MLP neurons of a small language model. Each row is named by its layer, matrix (up: input weights) and neuron, and shows model dimensions 0-127. Each number is 500 + 25 x the weight over its row's rms, rounded and kept within 0 to 999. Numbers have three digits each.
After each neuron's rows, "fires in" lists the words (lower case) most often at its 100 highest values on Wikipedia text that the model never trained on.

L9.up255:470501494480518530489439510480525491555522509521534473486511479468534494477515489462481493448531474478460481516501491532467497521481490514474462527495510460523465490527491462502473475550470505503540485516526492479447516465514527529532487496467486498517500484518489529458515516509478492506501511531520474482455501491515504472470514522588514509511483501486470525543469495499496502507542
fires in: "it", "s", "this", "its", "film"

L9.up32:519488483506495452489520507539493529509491506517495483469536482476521514455457505507453521510501533512501495484511491555483505485465518513507478505466510440480504503542475516443495521525535451519477449509484444536513541498484478541489484487520477515537532479507466511513480504505504510512500487506486503532490534464484456498507497503513502485524525487495463501476526488491508457500511
fires in: "can", "english", "england", "custom", "help"

L7.up331:490490547541509508495503535483500507516512449496487497535532506485490545548498498499549522486487506501516535491513463515502541515519519510483484523511467533491532499486496483531529509517455519497502482485465488462471521466488510473496493469490501483493487441496510500506473536521494570462518486501533473509515515545518504478486543472551497524512484496522505511510516449489497461499510
fires in: "a", "the", "very"

L6.up556:499524480509527506482483509510484494558507472510507495509539483493518539537498514487535518484462520517512504515493510525492524456479515537536481531468474505508491531490485515468484532458492519481492496501451487493509521480504487525494541522499531452525531555526499465493491511474498545482510513529497479490496468481539444481458453439485455545499513506496489549554525517530535507492559
fires in: "the", "he", "held", "then"

L9.up189:546505492493483495526492516532478557489455453540454501528542504518529484535532482522520501501490530495486529506487512496503482491502513510519442481516533505511496492486492536496512555531509483511490500478548535514519510454448520511495500551481517505469495511463504534466516505505480529506524518503527512493480439502465485485515498511513506514431498527443473525519544488466492502534480
fires in: "of", "in", "to", "by", "with", "for"

L2.up543:541505528526541493506463480508519484534510483519531520493497516475524495453524507502508521451503478493511482525531512489500528519537483527468496515479512466485541531501464462506538486474508476504451532520503525472521485461511503506536478456488502506533493537492463537491479505527534471498435484537526527512527526498479504516475478482513501491503489542497496471520497503513470524520487
fires in: "december", "october", "november", "july", "june"

L7.up585:462545494511508467482514491514504499526514494500528512508497490521511514503497480499487513537495479466497506465504516493477485491457520518559515509558497536483484511506519502462496467497526534506518549486516508517456499461529506504510519541442494482517479500491513501462489533466458544518524456476494525520454524523473498491497493521522472464486492468513447470500476510551530508460479
fires in: "its", "s", "the", "then", "most", "their"

L7.up427:505524443504487524512503537480499497496516444535484512493523521505490554497472479491487484474493501504514464468485523502478483518496527500484552515506505507492494503466497469547485467481491454535527508479510524547504491564493548483506523510510486471501491507515487513473450454552454535527528513479487470484489492533514501524483468526507503526527495542513528490522456494491505502481530
fires in: "over", "total", "out", "behalf", "several"

L2.up145:507508540537458540498492535485474501467483479517477516505485498532529486519562447490509485499488521517501462502545507491493480510480514456558491514490521496458457529503495500487513529485469493489556477426551542494533495461519516482502510485521514479442518496549488512530483485495522472492510492492476500446457524464466479532492470506535537497499525534486521495518551502492468504463504
fires in: "with", "to", "had", "made"

L2.up485:514524514533517525524507483496561546489492517545500543496519516479534515478511458531467497514527495462461505488428538492482467529504523505513510480459473504526538509489560508499486508551491484534520537504491473479470501519493510515474503467545452484513493519504489475540483479541485541524503473534534503494471486504484510471465468531496527486506489533510501490497494500476559479492524
fires in: "than", "of", "over", "as", "below"

L4.up460:514457483543505497467492500526474468515491480495515482490506519461504502512530551496513498485499514517516508500454503530529532471498460519470465525474528500483530493449501431493492463528504483512458519485474499487519479505502495532438524470474452517472538474513500525490498528526525473530552524502473522511511524478473526494491434473478507463489517507514456476501521532511505472439519
fires in: "after", "such", "during", "spent", "get"

L4.up749:461496537501511523538519447493546507481481489517481512473487481435511516492554532439509512511503498471483508520506459500513503494515483511485531484505528466521481514524507456498514477500541467445433532469552486516492516537532514524501498505477476481525520519484521523522483478455530536476543500476512475483525495537510523501481518480450492529516509491531483471485503482532511507477476
fires in: "june", "april", "september", "november", "december"

L4.up357:533485486529497485524535523510489486459533503511529505480504535487495474524517502503522488513435484490519543519489546503505512519527506515530493496472468447477477519497475488478533480530515499442507530515476483487516522529499458496506489505518509484510533497500494530502442567477538532479468476504517472502527498478498491493459509507491471523517530499542518476497530509518494460478526
fires in: "championships", "championship", "cup", "tournament", "finals", "trophy"

L6.up3:516500506526446484519493530497502524516485527523507525471519486528491490491500460525509519446464488536502494535508504474566499468468486483525511522473503432485510451518497518467502458512513493496481516513485537499538506477512534548470537461486486475501518526513522492482507502521467509539506466523490501499499469489490497448522461507481511487525499488519448484493560500528499457486528
fires in: "at", "center", "as", "central"

L9.up429:480450516515489475520520517469515481541541472449494489487496466499504505516521528488484468534450449520505546461529502529470507456480479533535499541499515519527488512550479521478522541484503534506523475506509491485496554503475482534483476464486465461481490518496489489522501526451484517518505481510467504512506493550499492499457525487524460501466488487513484478504519495529522467529490
fires in: "the", "league", "tournament", "championships", "championship"

L7.up345:476504523543492488470513488488504523531508492467514485569503490482510522513490503471538515484491505495478512505487519539529454473518460515543499516528503467509528496502534484468507459539506492477571525503507468550505542452453514464520490524427466508501486506501501513472474485493477520485517530494536485497481501464501503486475522446527507508548529517509476489475513508487503517497474
fires in: "the", "s", "to", "his", "most", "their"

L7.up84:481456512533490470499495526490523493498481495557509433480532547514480512470496515500512508490569538438547527488458457528488537496498528497498480517557491510489504492484500505450519492522511489512536473532468516496510505495518512513493479508481492504519489460481492519519495476525510519529488478478463508453493470479476527508538497482511489515475530516516530503461525528490503458532527
fires in: "a", "after"

L6.up205:563525481470478489509495461509512483549468511498516542504468482536539500494509522487509477534491518513527525453481503513483483507482480515521495506515519526492469459495480518518480508507482481485498496515495448515473516519497499522541520519484480478491534457519467558481527459459490485541481505522491500510532528500458455468487522509537517477515465453492488429544466532491533492511500
fires in: "the", "party", "its", "state", "assembly", "century"

L4.up515:494483499501528514504523482468510546492525520526502524510548500511507517485498545494481487442516531506478491501487510521485489471479525493538440481516456493523482493499540505523451517486491468520508504477550491509505539467514454521459510518483485481513490473442489517492508460507510512499500520483508491519475477482495481494461475514534461504483522519523476516456516504527555488529497
fires in: "the", "and", "then", "on", "s", "his"

L2.up265:522512510505473518473490478509507525535520460528538522438520529476477527529533496515512486495470545492476473490564502525493570486468486479499529493471479508467461516521497473517467459506516477503518503517531467530492504475497476486517518505520520497500467490497464533474473508513490537510526536564473505511490472491523529537508491448523513519467444448495521516515464488547515507481504
fires in: "professional", "professor", "spain", "federation", "species"

L7.up353:502505469499448473537508514506507477485473444481472511477494541475493502495508500484539538479516511527497491496493518513481517510489471526536484512534489484523448506496508476517477492498515512524506542493479514498461511531484478510518543542485486497516464479490501544482467500478523512440486471547482478539513510540486534588542468517488501547526487477519516527507489550479493462500542
fires in: "records", "opened", "open", "recorded", "years", "opening"

L7.up682:522536463477504484495523487502494528491534486460507505489495481544506518524501466531494509513540490486476459544502531536488535489487529508544453479541515528488547505510538511510519490519431513479515504482512547522489532496504526477504498448482496497463485469490465485490490474471459507489500489537499514473503547484469482461509467476498553486506457534476473499518500500443495452497540
fires in: "to", "wrote", "also", "with", "will"

L7.up234:523514490529497475502496477436498479543447493493511443477524526478509522502538511491478514454544536545500531511477489484520488502502477508497454483494500507538528470517491471513454540497464485509522548543463502499516511508519518477522521494521504429510490487511497557431532463521483517506496484509480504451535522464486494476523514506539481471493507495525522495520505471495526525491492
fires in: "a", "the", "various"

L7.up347:498466502523532485493556487492519506546500457516530486540488492524520552471502464548516492485504476491502539429535516514468485536495478553519523483497484468497504511538538481493528498521510531509499507517537444489458518469508527526519529506518488534515528491501503509490457495476505537511497488499529465545489515510507525481511495500513519481495530481521482479489495510491497444479536
fires in: "it", "its", "was", "songs", "song", "film"

L6.up71:504531512461509474500495467544493559437501526533490494480518490510480505489540439443526516497491492490483486518451484509516523517508506493546530544514510528525518486535494521506511505507513549508490501513432506464475486474489505506498444497513468501526497513483480529498522484525490530531508445527483485470534475521473461501468492480497499477531498513486490508494504522526482527473493
fires in: "as", "the", "career"

L4.up389:499486477545465490481471523496482520515524504480503478539525530513521568533551561512482498505498458511488546497518455509540463485454501533504486461462477473494523494484540536472506471515447475463499482472521536477515529503482490486493490462495508535467498486505475483510529463495472489498503506534477524516522534485514517484518475530512475497545504477495473472505501530499495488526507
fires in: "has", "to", "not", "having", "have", "hold"

L9.up562:442530539515470524477526517499498466499492458493491505514469505489496486483488461539489504492497513491499503501499516573500504475495490580514555482521525418525525494489524490463542521523495454507503480548515499494493486532545494521477481506489520491462496538508491519504504494554468474504511503515536501492521485498509454460517471487467507467507489531541496499517534538456499489507488
fires in: "after", "took", "on", "during", "spent"

L2.up766:509508523498505469525471489547477454475490512479527551491561533498497532514525484506509488496497530486507489492512501470487537492515506530496528483471474444470509474533537509527493445473533495489503447478515484510515523473528484466481507489497538511476474522478495484472485519452560508505536476482508485490481486504520502486517520517503499484518522529501475448463498478528527473442541
fires in: "born", "back", "professor"

L4.up695:536500454514512477506527517484495531534440477496502505482505507474525503525509531511495462526519526508528509492472498528479524521533528533493464546471486493487490457486487473533490509466490525493554543524490499491492473497488516491501522483520468506517454474504532499457506484476488500529486477503530495464523460513436477459481533529478499508456495444470442496520506539492492473529507
fires in: "of", "and", "various", "presence", "influence"

L4.up433:524507496572529478518492510504488491530517468526518464502539496494505542523480510479549506515486498482539506537480470474505464498482484505514504529450498544467501511504506538461533497463484530498525513460494475515439457532525536487538483476491464520506536506491539541483533524497550533524510548470526515513518505507510498506477505480517500511482512495463515496484509509530524461508506
fires in: "and", "no"

L9.up651:446528464506445463501487558486510469535505512559508487524544540505498478523527519539524532516556510520464480510494441504458485500512468517515511559518506521508507487494516490445492488518512539465548536500480481503492495509536480453491519509529496546499473496526478484558498485467512528491515503489492497508512472488491472488497530497510479520484550533511491510477522530497482516493483
fires in: "a"

L2.up198:470510497466472504465491471531545499531537463495499514476462521487503507497481501521530473558474498522504511516521479527545508479476486483497535524508448506532487514456502499509468500554492476490469485477499499532516446518513497553502516500494509500530532459492506495461473488493505468489508563539532479518464477469490514509524489502547507474534517513495543538525512538500519487496488
fires in: "it", "which", "also"

L4.up165:513498475491469450526488471532542512546480510549534483505473480498518509475498508490504507483506505510494523523508497530521518469468538529512515473498540503513513486479539527534523569487534487484480491512516466523504512503469488508506488500498487530519489470521522504484521495501474496473439484480509480485497504519488511508468463529560510495523506534491523545500483482469486477510493
fires in: "however", "early", "total", "in", "every", "late"

L4.up549:477563513512476469494451492507515456460474531511507488485500499504491489466485544505503499512549480466521515541512472521519459514522472511483506511465502501491499494519470536530491477506498512503545505495499499528475509512453478520530509494522507547467513490482469508457525459433500528534519480492499509494538509509469449501514487546511487541483530501479489512488520493514488519497515
fires in: "and", "or", "research"

L7.up676:491499498498480521524475497488528543490482496520471518463515552522541528504538535503474495495521486484457489494473515487490485538475548513481542527512492498520473492540462529494492502503492512475540449494473487487500475511490533518519469467486466478524521513452519457505484507500487510507552498549483516475475503533509419494552481470536511501496558516488501510497529511493483524549478
fires in: "of", "under", "a", "minister", "by", "to"

L2.up197:498523479502461532506481550482521508558521487556519499545493544481472547492489460529526515471472489495521527510497493480501490436485522506529479511482491516473469510528522465515531477503484490515534529534444514481524501511479457489449518506501520492470514507445505527484471497527524510523485507551476511536453527474479482539499477526492518481537492483515472510477533514495494469488523
fires in: "including", "such", "be", "having", "have", "top"

L2.up643:471521556504474499505543488510565466499507541501475531512489519516488493488541473491535545455539507504497528497483504525500593518540473538500477514487488500558530497476492499451500490496530473538479535452467472486487475501475504445495483488519472507509508488494468480529496526518493470471459485456504494509504519503511498505523488519510510467507538530497523525470520510496468479502501
fires in: "joined", "following", "joint", "time", "book", "biography"

L4.up151:514490496546499474520527500472494484472512483515483523510479536510458460480540492483538503498491489528525462496555512508489563501508483496484497510490533467452532479470486484523514530495500475481485532472521527491511496491494498548539509502459468505489512491503493543510437504511498532491501482495485503468479456542503485448516506474483456493542488523477499476544498484491482493574497
fires in: "telugu", "royal", "russian", "vice", "russia", "twelve"